Weights of a small GPT-style language model, trained from scratch on English Wikipedia.
Training: 417M tokens, 6360 steps.
MLP neurons of a small language model. Each row is named by its layer, matrix (up: input weights) and neuron, and shows model dimensions 96-287. Each number is 128 + 32 x the weight over its row's rms, rounded and kept within 0 to 255. Numbers have three digits each.
After each neuron's rows, "fires after" lists the tokens most often just before its 100 highest values on Wikipedia text that the model never trained on.

L3.up516:080094091086142130162145151107105170135098163120201102122136109089115187128112132129149139079118111125163139084094120080074158060125149101075130121101100124206173060137138123062086097111130162166125124148171153139123146086104171122104157168113084131067155067159140067119131119089186123183114115144145172108152130121151097151172147122095137212103092145093140079163141106157094089149171109130162070084160165162128129077114136146138129105129165122134116083112120128105136133131133132146205170167140118134126122081188208098076023085151064094111141102132173075182069109069122091110
fires after: "\n", ")\n", ".\n\n"

L12.up119:051112114130152115101115083183168144179093124097056120147133118081140157156144131100165082119111138047182117067147129172132132178147140092151090142143123097123155168134093118101130160167116152108134121167195101221151165100041126140117117114120132096127093135084114126111093073151144188119150110135115105115157207134125113154150132091146149098076076146092152068110172146124171099076117158124114120133119126130108155071117101127099181146099079165159118123135132168136106103087067111095140118131164136126152128112196195102089116130090149162178130134166167093091106142130145059173
fires after: ".", " B", " b", ":"

L7.up268:079113095108114097080104130162179159167194164100100172150098126108207126138129108127127102169135112134129127086162111135117142102105214133078147116130132099098138108158089087109153142139115220091116127126140081151139114174116127094148160048099128054074127126114145112154146089138120166120150170128089102159172132103134072095132099099140131129050099128122196098126142150145141123090097127111077096087138173125129151100149067089174127086134076041163120128128156164123153164140122175155166150136125089163126130109071158146120136162158146137130092109104167101154100183113151100201
fires after: " A", " B", ".", "A", " C", "|"

L5.up748:191111154118146083110139095149123159169156126128156100147131158134172118092171173127099107133064026129136169135112149113146125090142110149118152124140091102154195079188140130100084095129181149160127115184153132108118136062145121074127117144179137102097167142128168103125125160110130105168122105153162105164154146176103133107089122157128198155130036183158118102112138154189103148117134181140074147142122137141183115077155122089152117151167108160107138112141108070122198151177143146146147163168177125081119184112173088165082094078146134101111199128101141088108112173044072151088
fires after: " R", " r", " W", " st", "R", " St"

L7.up765:088088138097130146096150069098170128084176165080113168172097074134050142070154099173117195143150129108182140136093104096120135150128080096119169149184126084147163130195164153084114129115096119104132085177091171159201127124094149111136168128114123109151145175127122127145108137168139103126082154125144117132118095158109040173125142129193160116127090134126116121143126131149079080126078140171130121142143124152154108124088128063129111156141094156091127123125115125144153181163136107051146137178146179154097116127138147128100134078093094126106103118108155083160121144090148106165
fires after: " F", " the", " Pal", " of", " v", "h"

L5.up533:151070102165115164088171076128140141144127153153060087176128132126130110118124127169149156153114134084126148093128062072183106087143186119073154191114050155155168112214083096156129127144131123125152155100111181148119101029098156163095127147145146077172137196137121132121105196068146128093128118113118131145215105157114090128172114119144146127081087150133145152103132078134081147111155083160125140125160162149131137109161149120153148149186140151133138124121122090124123146181152080055141071235136180099104133126118079113147157122160074161086115162109155097108121156075179156093
fires after: " tra", " the", " ro", " pr", " Pal", " l"

L7.up91:115117084117148072103143128114134148135157159146146179126110135124110157102175123085158124103060158166141129078160142153113129056130205158099144152174145145143116112174086105090170096125092192103120166119121190050132132145121150113079087093102104101142135137091158165108068154147115156134068138154105193133152158123111093149125182130115143183125090127153094140144136097178127149105162148112130139085125106088055109097121121096204147126131100123127129147127086096141104145100154132114176139172104113139102130052124112131127142174130149149103115142080108147143101212119077112231
fires after: " A", " an", "A"

L7.up539:155104103069127131099144142167082115166102153137137078135138156127118149086185187169157166148094123115084118125106144156120106112137104095132134109124117144159118130130163113103100122124137082166160127093167072148119119119138117103181200168124111185132143117129107080110157137126169093183116089169194139176109146150101105162154109111118098156103036133164161070107157118088112169135149120171146113084176150156134178154126134141124133101182124169138109134052117065076172133095136125123133139105107189166120160142139171104106015103169125127165118145100152122165122124133157136133
fires after: "\n", " t", " c", "-", " B", " b"

L7.up985:117112116099132092098153192138144104128198084143113160153072090142126115155157058080222127129106113075113145120194123113074096030156197091109181098075168107135146159165151004103131136083147144114156158139149143139097183108162146177148149182120043111154129134080151145130124151180110143125142134125113118112141115156094100159137131167109162156161102104150174106177127135117163084114102110137121173115111118104129115119141092083156165121164058077166114119148156115113146145168119120129169206113177120106083100124080153098149142184090132128109120159150143123098170142112110156121
fires after: " A", " C", " a", " t", " cer", "re"

L5.up588:139110079063116100125115105209144155132174152166060115153118102106138121120122151197153143139105093143116102144141150154139101100167090183160126114159092122095122134168077054094152142147092137107129115165139188160127169104125103124133197132161108139140104168148150127117098067152120121103177141097216076093196100087108088089122157101084106176100066109085107102107169151107192125136097080138079139124088170103121191052152143098155113074104132117130141179180096091121112124092075181150142121142178116135132159121158158128137136166120099090151155103110150064147087123104072145138
fires after: " f", " N", " in", " n", "f"

L5.up129:143120127089134068141071178187101112092155145152128148116123106105093112112138162125109101179093127109153100096147127170168088133176077202122092150116163144126192114162099167103109096159133157125145095180170118103146182108160133140089157160139113136163118152166145110079052133159153110105114167112118097168198141132124040196169124151148083228104120112144110148096155104157068194130142123158189104095115123107154135086118125078183186113173106144138169140079092157141140105116133121087145124127106139170131167142087141154148062165116066123150135143087165087174106166113161174129
fires after: " r", " H", " c", " R", "C", " m"

L5.up1022:175113096169165149142133073103128135185112089144115151076115148139145163119189109169163121079167127138143161124141102146122118160155145147176124166180105140158199146133131147153110091096156086106192080054161169119164181159135120107095132111121154151081113160145151094079149089139109111129121140105071090146173167115163085138138139085121154185093114171111081168103204064140153132092146107146131147115138157082089168093131144129149164111152123112108139174097135138181144104090139124111101101101148105133116131111157108111103144084178078142145097210130180121113048189139115131180
fires after: " ", " ("

L5.up904:090120096092121084139057136131121179131121150057100118109128111085115101131130113152161169164132084096217166136127168193069121128142142112131142106159142143089182179134074127110112111125129148102106081145147081116151118100106096181167139102112052144060142164119157127122157066154086173133162142159188064151106102172166055190179119116160103238116114098118123114078163169160084114132107160145131113131156115149139195082113062090131151108090106121119137200119070169133190066127073167126127153122087133132138120114138162115175082113094098146203137134114182128143089116126071134150
fires after: " B", "B", " F", " fin", " f"

L3.up526:085095121121120102111122160163104141161130160053115109079103073129105155129084148170171119094074134120161160112135157152100127125129092086121104065105077094103156063117116191144143122097107138149145127158206117153129131090126146139134169127212108132119096171132160108075121143138148093090145125145191090138146110153142088103151103205089111171112093097082156126092146050150112083122175162143137138109079162121097136130179092106125160130149155070125119155179069140137148101162086127084136101168139098157053120105189128172165072140063132061185151095115213088168080141116140144127
fires after: "==", " \"", "R", "C", "===", ".\n\n"

L5.up106:120109118123153172119172086158146102118171104132140157142099122072098127101195114119106134189157130106222135109109041118113147149123132127135148181056123129142174081185188124144121103159096110146125130111139132163124122113162117163156118107140092132081113115142148100125143071096147111124191158172144080111148097139106113166223124110126164142088089073094159124165157116169106137097175193153103108095216172111086169115068127071174121027172100095139094128124084135133174183111122146078143170152124144118181099102108114094154147109076073153135083138163122135164087124132149183101
fires after: " Y", " B", " G", " O", " H", " J"

L7.up116:084124078143141092096191113181133149117168122145160098098126097135118120131189147183197174138060107120155179054129144133118114126087167107147167113125123140079185096157143145158143159111178147091154209134158135128089161175105119150162141105125119133140173111140147088117129155135154169116100150124153091139147110113164104101182140131084163169091111108092142090105148108154134175141208143117153137081181131159091129097109105115218136126136072080137159122144117130070169158179135140101118151172090127146155154156103146137133123158077114156151133086120144118189098175097094174083
fires after: " O", " H", " h", " o", "E", " E"

L10.up620:096136071115152110153099150143192186096154147130127102159133098105098104131213102100142141163131099074081110096145102119147135130162127137062151113125151120147160100144112095113098157089142110155116125154163150143101186115149132130100167188140137115060175152137137118118127109111152123115128173140074125174122081136129096158140159073112089135131122121072175129148140128151159145135148166145076099104142116157128225139146106059183155145133109092111116179189114100091078108138071134130155197136164105133157123093088136173178120129176111104171095100052200137119155153114173185154
fires after: " N", " B", " on", " b", " in", " for"

L7.up642:061152169108147126125087133132153130170155133135118138105126087133139169166113159109132099076140126176129157131159123134103149155122093113156131208116091078131158101119130136079099162182137157133130131094157140202114158128049098087126142112076119108013165099120096070116133100117044110168148095160058131159112114129160092200182128067093101169122119170073158123086176117118163084142164113165053126171155154128069141078073144113188104082146132140151140086195128150123201095141116185177122187095115105127149090131112202118107113101071098108175156162148143093148118131113081153148
fires after: ")\n", " (", " B", " b", "\n"

L7.up486:101093154071154121103093198093152155147122098114158146157080092146141162160151195162137110150138140134148207130117099179118128088180112209114116123136095125119126143143113160069146153159101182105152142086155243136134126159131145153110185140145155059066202066115121133107143116144157135119095106147126091172109088145117131111174198121032151152124107144121146126137147133122152139119119138131154146046182137173145061070125134142158119140174088174080092078167066066160126150166112117102131137150090149127138077099106126133095074141102136098077168148131073148151136123179090145116
fires after: " coll", "ep", " est", " Col", " w", " W"

L5.up1014:173139074089167107110087139115119147181143076115134188083102126077084174103171205126157103084087118143141093150173119142183120141178131171143179105189086138173122154116109109078097127164144121109170080121144138108146190143046101143131170142099153116105173142121123141068121096121125179141200093107131096161137097133171056175163167111090107148101147148118110118137151109134198075125142180122117134132181077107157191068151151088169123156144041136146166112124141094137091106140058189118150081137173100115141128114107136156063079104145089118136124144105164137140090140150142156133
fires after: " B", " W", " b", "w", "B", "W"

L7.up510:111113066128187107116088080112143092105129127127119119053103086090159140161099155160156137141128155188094120120111132136154101105121114142120206117189111140154144163129142145111161125068085098134074092170143133147171157116055131138110147112112126157068173181141117130149099089125103147095129126151114055151131148152131081154186146113128069144061089134136156103122157168084160084088131107108094181141105128083090220078154105108186156167073095131212155195130162115158120116175090138145160138131080090147178099098132173153102163113133110150150136116084143115092118105113118082154
fires after: " F", " f", " B", "-", " b", " in"

L10.up2:112106123166108104124178131187130153067161122095150109124087095130132119140163167150144112188071106102092138116155137127140122153174090169122109134137147180075177153102160157099151156124139164123154203177131142167131113081138129142101109135128121142109106097114089075134124153113142164164161105120130117104224141167157075117154140145073099151130142115077189085148131141111102132167120101169221138099118157108115136097121139093154133139148106098104157124137066099165180156134113122071191148149141163122104138090149133105110040156078063131152153105133147093155089099059097153108
fires after: " h", " H", " m", "H", "h"

L7.up936:131102117094166147149095147124157124097133126137094131124118012035101130091195100151194138113133106106114140089178102181161167120116092110090177104091152140119122112134116081130165133073118155142113137153127235184128155118169141166103165184101076149139159157151123114139124066239102174100159078114061065180116077156162059142182181103155155122135083130127141131127155150140133118187086116116095119115151086209131147111141109173147124153111123128171129114195132074163111136142143132147115188175095186162169117127133197172149168102140098094178112114121158123134106121117107091149
fires after: "0", "f", " in", " f", " for", " F"

L7.up1036:153036157102161141165103096120114123079085208170096205174088074112078139111132161148172117081117132108124192107150100129172107167182134149070133149141040115139103125159143106137104146145137161111122090138146117088174174146070141116142144120158102163132137167174128089090099154140139072117112129200151139157181148156118136127125153105113153132129137136131084144174152079113096135163185133176140117123122111156103119082090132123158096097140117094126120122117089130151186100139127168099194132161181158141096144090164137124153123087129141097143102161119129064157090166111150117159
fires after: " ", " S", " s", " (", " Al"

L5.up1034:106117132092149100076138133177089164174101113091211176169100075138094118181211140144128146157090074166118191095163121147170162074126132170128170112078103094150125106157146156143139169105120194107104162082076161125143190120103119156172172167173140111080148096103081092082103162083129114132099057081161076196100123158120132154136092114080171118143100125170157064132166157143096123120113170132114134063156106144151079136117134108113090140138081143145153134217123104137173147178107101139092201165249106148134111125125160156100118093123114114120190153096149106154118106148112151100
fires after: " st", " coll", " g", " W", "g", " St"

L5.up185:114114145087157118106134164106166140120141099114088168182144150140086151141139113119102147058064091149206134167093137143174185097131145156135179093103141105066195129186077075096128139130114182160169079145117140139132156138092082197076148142140136096116123103151147122173158125117125098122186120125161127124140150147114145178195112111117167146111098101181146095174170132113144127141184183139108116139188120115080169060151100104182133073109107135147129148124117163088226104140148132126161125143170135099193125077102142106147138117137094148135091137118119044127130114118056121095
fires after: " W", " Y", " G", " East", " K", " H"

L5.up374:136139134060136110098188118175092127179095163113135157194123117105083102136156093065124163141104092133128151126106140109208159085119199178132177134111138140108134094173080117124158141107130153100073092130092159114114191094133117172155093160120124093113114108138113069163124158116102109181108109094193150187169128163133132121123148131156159140138080122185140101178184183186192182085172151125103155095167097103142124144126158122135106117120132127157135137125153098138133143122144146145148146188125111089136169120107128131084134087188111131136098171111136129150122127127153091064
fires after: " on", "g", " g", "G", " G", " among"

L10.up38:133141125115130108119170151096104083126133133103122079156057107085107119119093083165156133122090117110124192138148093095138077137162131083122140134124114155115149131112123104104109096086133121117154100122118127112198196121107146094072148137217066079112080182110156100127072181162155117165160146130135124151215149096141058120119177099115161154094136141126096132094138100182145099110153122099115160141132179123131089084126090150113129133108158150095126141148133098152220108116064116114130112116165085117088102138154153074091124088161136074120066174096163064114123210115115112152
fires after: " ", " (", " act", " R"